{
  "hidden_size": 704,
  "num_key_value_heads": 11,
  "hidden_act": "tanh_gelu",
  "qk_norm": false,
  "bias": "none",
  "parallel_block": true,
  "init_std_qkv": 0.0236,
  "init_std_o": 0.0293,
  "init_std_down": 0.0338,
  "learning_rate": 0.00464,
  "schedule": "wsd",
  "decay_shape": "linear"
}
MLP neurons of a small language model. Each row is named by its layer, matrix (down: output weights) and neuron, and shows model dimensions 0-63. Each number is 200 + 20 x the weight over its row's rms, rounded and kept within 0 to 999.
A block is one neuron, or neurons of one layer that tend to fire together. After each block is what it responds to, as a language model described it from the Wikipedia text at the highest values.

L7.down867,162,164,187,198,193,208,215,212,206,179,167,210,194,194,186,183,189,180,184,177,202,229,205,190,209,221,217,189,269,181,206,183,217,156,195,211,208,203,187,209,173,194,167,218,210,221,167,208,230,165,199,218,211,227,183,197,186,204,231,185,203,192,201,189
Description: Periods and decimal points. Periods, mostly decimal points between digits (3.4 nM, 16.4 points) plus sentence-ending full stops, and line breaks after "= Title =" headings.

L7.down1414,224,193,180,202,193,220,225,197,201,208,166,201,248,224,204,195,222,247,186,239,172,217,211,176,198,213,188,197,139,171,174,172,205,214,197,232,204,183,208,196,179,187,191,187,219,208,190,220,241,195,207,203,195,192,214,202,226,154,217,166,191,191,203,200
Description: Mid-word and mid-number pieces. Continuation pieces completing a split word or number, such as final digits in tables and dates (201-8, 1-8, 10-6) and inner name pieces (Du-d-ley, underw-or-ld); also "of" in census "ages of 18".

L3.down418,188,222,199,194,195,233,207,213,217,170,181,252,184,127,206,170,195,224,190,170,229,217,199,184,189,219,216,189,248,219,185,183,184,180,178,215,198,206,197,221,187,196,158,210,195,217,202,185,191,210,217,218,205,173,200,237,184,180,188,188,219,181,165,212
L3.down464,160,207,185,190,178,186,199,197,205,212,187,237,176,172,162,183,209,201,209,164,199,169,182,180,218,207,221,172,281,182,184,206,198,173,193,224,196,250,165,219,180,177,195,194,218,187,175,190,218,169,214,216,208,186,191,197,223,200,193,191,188,207,195,189
L3.down889,187,203,169,184,179,216,204,224,207,158,215,193,189,208,188,167,200,189,210,206,202,155,193,192,218,195,225,190,238,185,213,175,205,201,190,227,177,209,212,221,188,197,161,215,199,232,153,218,226,206,207,189,198,160,196,251,208,200,190,198,203,217,212,167
L3.down968,188,189,199,220,192,167,176,162,215,193,204,190,188,202,186,209,202,194,209,182,192,215,163,208,204,195,198,205,349,179,222,202,216,213,213,224,201,239,194,228,221,184,197,218,163,221,172,220,216,166,233,221,190,189,214,198,227,203,203,166,210,203,178,198
Description: Sentence-ending punctuation. Periods (also ". or ).) closing full sentences in encyclopedic prose, plus line breaks right after a sentence-final period ending a paragraph.

L3.down649,201,187,197,204,238,173,202,189,196,193,168,186,175,192,169,215,166,172,203,210,195,182,190,187,224,201,187,228,193,189,191,199,212,183,202,217,216,217,241,191,241,178,213,192,177,243,196,192,197,208,228,177,217,194,208,181,209,190,224,248,207,175,174,225
L3.down1495,225,203,203,185,193,178,201,192,194,180,178,215,235,181,206,171,182,186,228,190,224,186,200,217,174,235,190,239,179,207,166,220,213,184,183,166,216,178,211,217,202,211,215,213,214,246,198,195,164,204,221,198,186,177,171,207,225,207,197,192,234,182,187,204
L3.down2139,220,214,205,208,184,219,212,235,199,186,181,192,216,195,197,160,202,189,162,220,232,245,209,178,198,194,155,195,175,193,193,178,195,176,170,227,234,165,191,203,179,205,237,223,217,223,215,212,216,246,173,235,185,190,169,174,194,175,217,170,162,201,198,217
L3.down2644,207,193,186,196,208,199,197,163,219,155,187,234,226,191,213,170,194,209,200,193,212,183,165,200,170,223,180,199,169,242,198,192,192,178,183,207,189,222,195,227,222,198,181,225,165,186,185,216,229,199,204,180,167,196,200,165,210,225,191,181,206,234,227,220
Description: Final digit of years. The last digit of a year, mostly the end year of ranges in sports seasons and career tables, e.g. 2014–1(5), 1999–200(0); a few odd words like Great.

L8.down71,234,211,189,200,221,212,186,219,210,218,148,199,193,188,228,231,207,186,156,214,211,212,200,152,195,194,201,200,189,186,207,185,172,194,200,143,186,181,225,189,182,199,208,180,232,171,192,182,183,166,224,182,191,212,214,203,163,228,255,194,214,221,203,186
L8.down313,237,212,213,204,182,195,163,157,189,198,180,204,197,174,196,206,240,193,197,158,178,178,199,205,187,211,201,202,184,200,185,196,165,231,220,155,224,205,182,212,166,209,205,217,231,203,184,189,218,186,208,202,200,244,231,210,182,196,224,203,173,193,148,202
L8.down609,197,225,194,193,214,177,214,220,190,241,165,213,228,174,197,214,193,200,191,207,219,183,227,203,196,153,219,196,239,174,201,209,204,251,206,195,188,196,194,167,203,225,179,217,217,205,189,235,201,223,224,241,172,200,197,207,171,231,196,192,181,229,179,210
L8.down813,210,210,225,225,220,178,170,180,204,205,214,196,205,220,187,190,255,162,199,203,175,193,211,248,183,164,177,209,220,224,208,200,193,204,192,203,177,212,189,208,182,183,193,213,218,172,216,191,186,191,235,203,212,226,179,210,165,208,192,215,208,198,189,186
L8.down824,217,177,210,176,178,190,164,242,209,217,196,199,181,231,202,193,220,228,196,166,199,202,207,222,182,190,209,198,173,173,137,163,218,202,202,224,183,182,212,218,186,213,156,217,204,205,176,209,221,192,202,198,186,244,232,177,205,186,211,198,220,219,200,212
L8.down865,211,194,158,194,161,184,187,161,204,207,185,203,189,190,176,175,216,244,221,190,200,232,186,208,190,179,164,215,200,169,199,237,178,198,195,199,182,186,197,187,211,240,190,186,210,217,142,221,214,177,199,189,198,234,162,204,241,212,200,196,215,183,187,205
L8.down1015,196,243,271,209,193,180,178,193,168,156,167,217,193,202,217,194,199,199,201,179,210,203,190,193,208,206,202,185,181,191,219,196,200,222,205,214,180,230,196,211,214,208,198,205,233,187,211,220,219,201,239,235,210,212,169,250,207,191,201,183,176,197,199,176
L8.down1081,198,193,185,193,186,201,190,222,194,161,205,204,190,201,220,211,215,217,228,177,213,184,203,218,206,187,189,191,163,200,186,181,195,187,194,227,209,203,186,174,216,197,205,204,210,194,194,196,201,208,182,202,196,197,217,225,192,182,206,194,218,197,166,168
L8.down1117,188,222,173,180,206,214,192,202,210,175,201,212,144,231,220,220,189,215,187,179,193,205,195,168,209,190,222,189,163,239,183,199,193,193,208,203,195,201,168,218,202,207,166,175,206,231,203,219,212,204,194,182,196,221,217,174,194,191,197,223,152,177,211,239
L8.down1235,211,175,246,222,206,193,194,195,169,172,210,205,211,217,230,235,242,236,221,214,239,197,229,244,217,215,168,222,208,210,241,193,222,193,197,184,182,217,179,210,183,135,189,199,177,197,239,248,215,187,192,226,174,210,188,208,190,233,215,215,200,196,206,239
L8.down1391,216,221,155,257,220,191,190,223,226,187,237,195,177,180,184,170,193,229,197,200,156,205,222,220,181,182,165,186,161,169,201,215,189,172,196,222,209,216,212,199,220,202,194,185,265,212,186,225,186,197,178,181,207,205,203,186,234,197,193,189,215,232,196,206
L8.down1550,235,214,176,220,212,228,210,226,195,212,157,212,178,213,171,165,190,215,215,154,201,207,195,205,153,163,198,196,258,201,209,198,220,201,199,195,217,214,205,204,185,209,215,209,201,245,185,199,213,202,205,190,204,199,234,201,197,201,225,223,193,172,199,205
L8.down1610,191,207,198,181,172,172,191,209,255,175,194,188,211,209,214,203,184,187,182,217,190,234,198,201,193,185,187,199,200,196,197,230,212,192,184,208,199,165,190,196,237,195,214,185,238,208,187,204,196,227,169,160,208,212,228,200,171,222,183,189,183,180,210,176
L8.down1636,211,203,197,227,211,190,190,205,188,204,162,192,178,212,193,193,210,185,182,197,222,208,216,188,219,236,182,169,182,211,198,247,173,177,201,179,192,237,202,169,187,223,169,173,203,161,221,226,211,155,223,180,214,163,207,196,187,203,230,184,223,171,206,210
L8.down2239,200,206,209,182,158,189,185,224,193,181,213,209,212,176,204,193,191,212,187,179,214,184,210,224,204,240,200,157,182,205,209,237,208,220,193,218,192,221,218,194,183,232,201,191,226,252,202,205,236,188,214,192,208,233,168,186,199,216,198,215,205,214,200,192
L8.down2355,167,191,220,195,213,210,202,172,238,203,177,241,222,198,208,222,187,168,155,191,191,213,165,192,176,197,191,218,197,224,190,238,224,223,188,200,186,174,228,203,192,251,174,215,225,195,209,187,190,211,191,212,197,237,207,186,216,186,214,235,221,240,213,210
Description: Digits in table numbers. Middle and last digits of numbers in tables and lists, such as row numbers, years and decimals (2|4|, 199|4|, 38.|5|3%); occasionally mid-word pieces.

L8.down392,183,180,209,179,221,188,238,198,178,181,169,173,202,201,198,223,145,202,197,134,213,204,169,175,192,194,240,190,167,209,171,206,231,170,170,202,189,189,199,182,190,173,187,189,186,201,211,219,218,175,200,181,195,205,175,180,210,219,159,209,198,185,189,170
L8.down429,186,220,193,184,209,189,188,196,222,221,201,183,196,193,180,246,186,215,196,163,192,206,190,182,163,209,216,194,170,208,216,203,215,180,185,211,205,203,181,187,212,177,194,207,192,203,186,196,244,231,221,184,198,190,188,211,185,187,176,182,156,163,233,214
L8.down584,198,162,192,190,178,200,221,228,204,212,179,211,199,219,199,195,201,230,175,187,248,210,211,183,190,206,178,182,206,198,220,219,197,175,193,235,236,189,221,196,229,189,229,176,191,224,178,220,199,176,216,187,205,212,230,232,194,222,196,213,194,221,171,215
L8.down593,172,165,181,172,185,202,207,215,245,155,203,197,192,172,175,196,180,202,173,163,247,225,206,194,200,193,206,219,240,161,177,216,193,173,191,183,207,187,201,156,214,173,152,171,169,202,189,155,188,188,204,164,199,218,225,242,196,218,221,190,199,182,187,187
L8.down652,210,183,179,192,217,163,215,174,197,200,172,171,228,186,212,183,200,223,188,198,223,219,199,188,201,182,209,233,261,216,176,209,200,177,203,191,208,187,212,176,214,195,211,179,194,223,187,201,217,185,205,230,158,210,159,188,193,211,225,175,197,173,196,197
L8.down752,176,184,159,183,194,203,203,213,214,238,184,201,246,198,213,169,173,218,188,212,191,230,207,230,175,208,213,187,250,185,172,203,213,187,191,209,178,227,155,197,213,215,218,223,180,176,207,201,187,195,229,214,199,221,168,219,208,204,223,199,174,194,198,154
L8.down882,212,234,205,215,213,225,188,200,222,213,217,182,189,200,179,208,220,200,194,169,211,203,210,176,206,190,203,189,157,203,189,202,181,217,227,190,201,182,243,180,216,188,222,213,215,191,226,210,231,204,203,185,211,158,250,213,192,182,210,175,189,196,204,226
L8.down928,238,189,204,196,205,195,242,167,216,195,245,194,200,187,179,199,230,211,182,206,163,205,168,195,177,247,194,193,218,225,188,253,195,184,214,201,201,177,219,186,209,171,196,213,196,192,218,240,210,217,207,193,202,215,177,201,244,227,199,205,162,215,244,198
L8.down958,208,214,206,222,237,186,182,200,210,203,216,136,195,204,207,203,176,196,217,224,197,206,201,194,197,179,190,182,182,207,204,177,228,192,195,205,236,163,207,214,201,192,220,182,201,222,184,180,196,224,223,196,209,222,202,190,203,235,199,206,207,204,258,179
L8.down987,159,165,168,220,178,195,207,183,219,198,158,198,213,202,200,202,194,211,193,147,222,226,192,187,225,186,199,172,226,182,208,176,182,184,187,197,155,224,198,182,177,223,206,191,201,191,218,209,187,211,207,181,212,243,192,211,229,207,214,239,214,176,180,183
L8.down1115,180,175,191,123,161,175,208,165,231,198,173,206,200,198,175,140,210,212,206,190,212,225,195,171,213,226,210,181,239,184,218,208,231,211,216,250,205,177,182,167,218,184,183,204,171,204,215,227,238,156,207,217,199,187,181,213,180,198,220,220,188,223,170,204
L8.down1352,167,227,211,166,215,173,238,242,183,191,202,165,234,209,221,189,149,214,193,211,178,178,196,219,230,162,181,183,202,192,158,196,214,209,215,209,166,166,199,224,229,198,211,237,190,183,185,198,193,198,243,189,208,185,197,207,177,210,203,176,183,199,211,192
L8.down1683,178,249,206,201,185,215,214,220,204,233,189,172,201,200,197,205,192,227,190,207,192,220,210,184,187,209,226,200,218,218,192,209,175,196,222,186,202,194,195,233,192,212,177,185,146,200,208,209,224,182,198,223,183,200,211,170,189,205,190,201,204,191,230,184
L8.down2348,161,170,179,207,206,197,229,175,197,195,185,208,215,186,225,237,179,192,188,207,195,216,189,196,199,224,188,195,216,150,196,191,214,183,179,246,185,207,180,246,183,221,155,182,180,221,197,192,196,218,238,235,172,180,189,209,185,202,218,213,171,216,158,209
L8.down2641,195,201,219,220,211,143,191,183,161,218,174,196,198,157,162,204,198,209,222,211,223,184,198,193,213,212,168,195,201,215,205,171,189,170,215,176,204,185,167,207,196,205,172,213,171,202,218,212,196,203,208,194,209,237,222,200,225,228,227,220,238,199,234,183
L8.down2744,176,208,175,204,222,195,222,212,210,195,183,183,171,230,174,216,203,203,172,208,172,215,168,177,204,224,199,180,159,189,194,197,183,223,166,208,183,201,204,146,238,181,209,188,200,187,230,201,214,165,221,168,196,219,206,202,200,221,222,207,209,189,188,224
Description: Sentence-ending periods. Full stops closing a declarative sentence in encyclopedic prose, often the first line of a bio, e.g. "is a Chinese fencer." or "was a department store chain."; weakly commas and suffixes like -ity, -ism.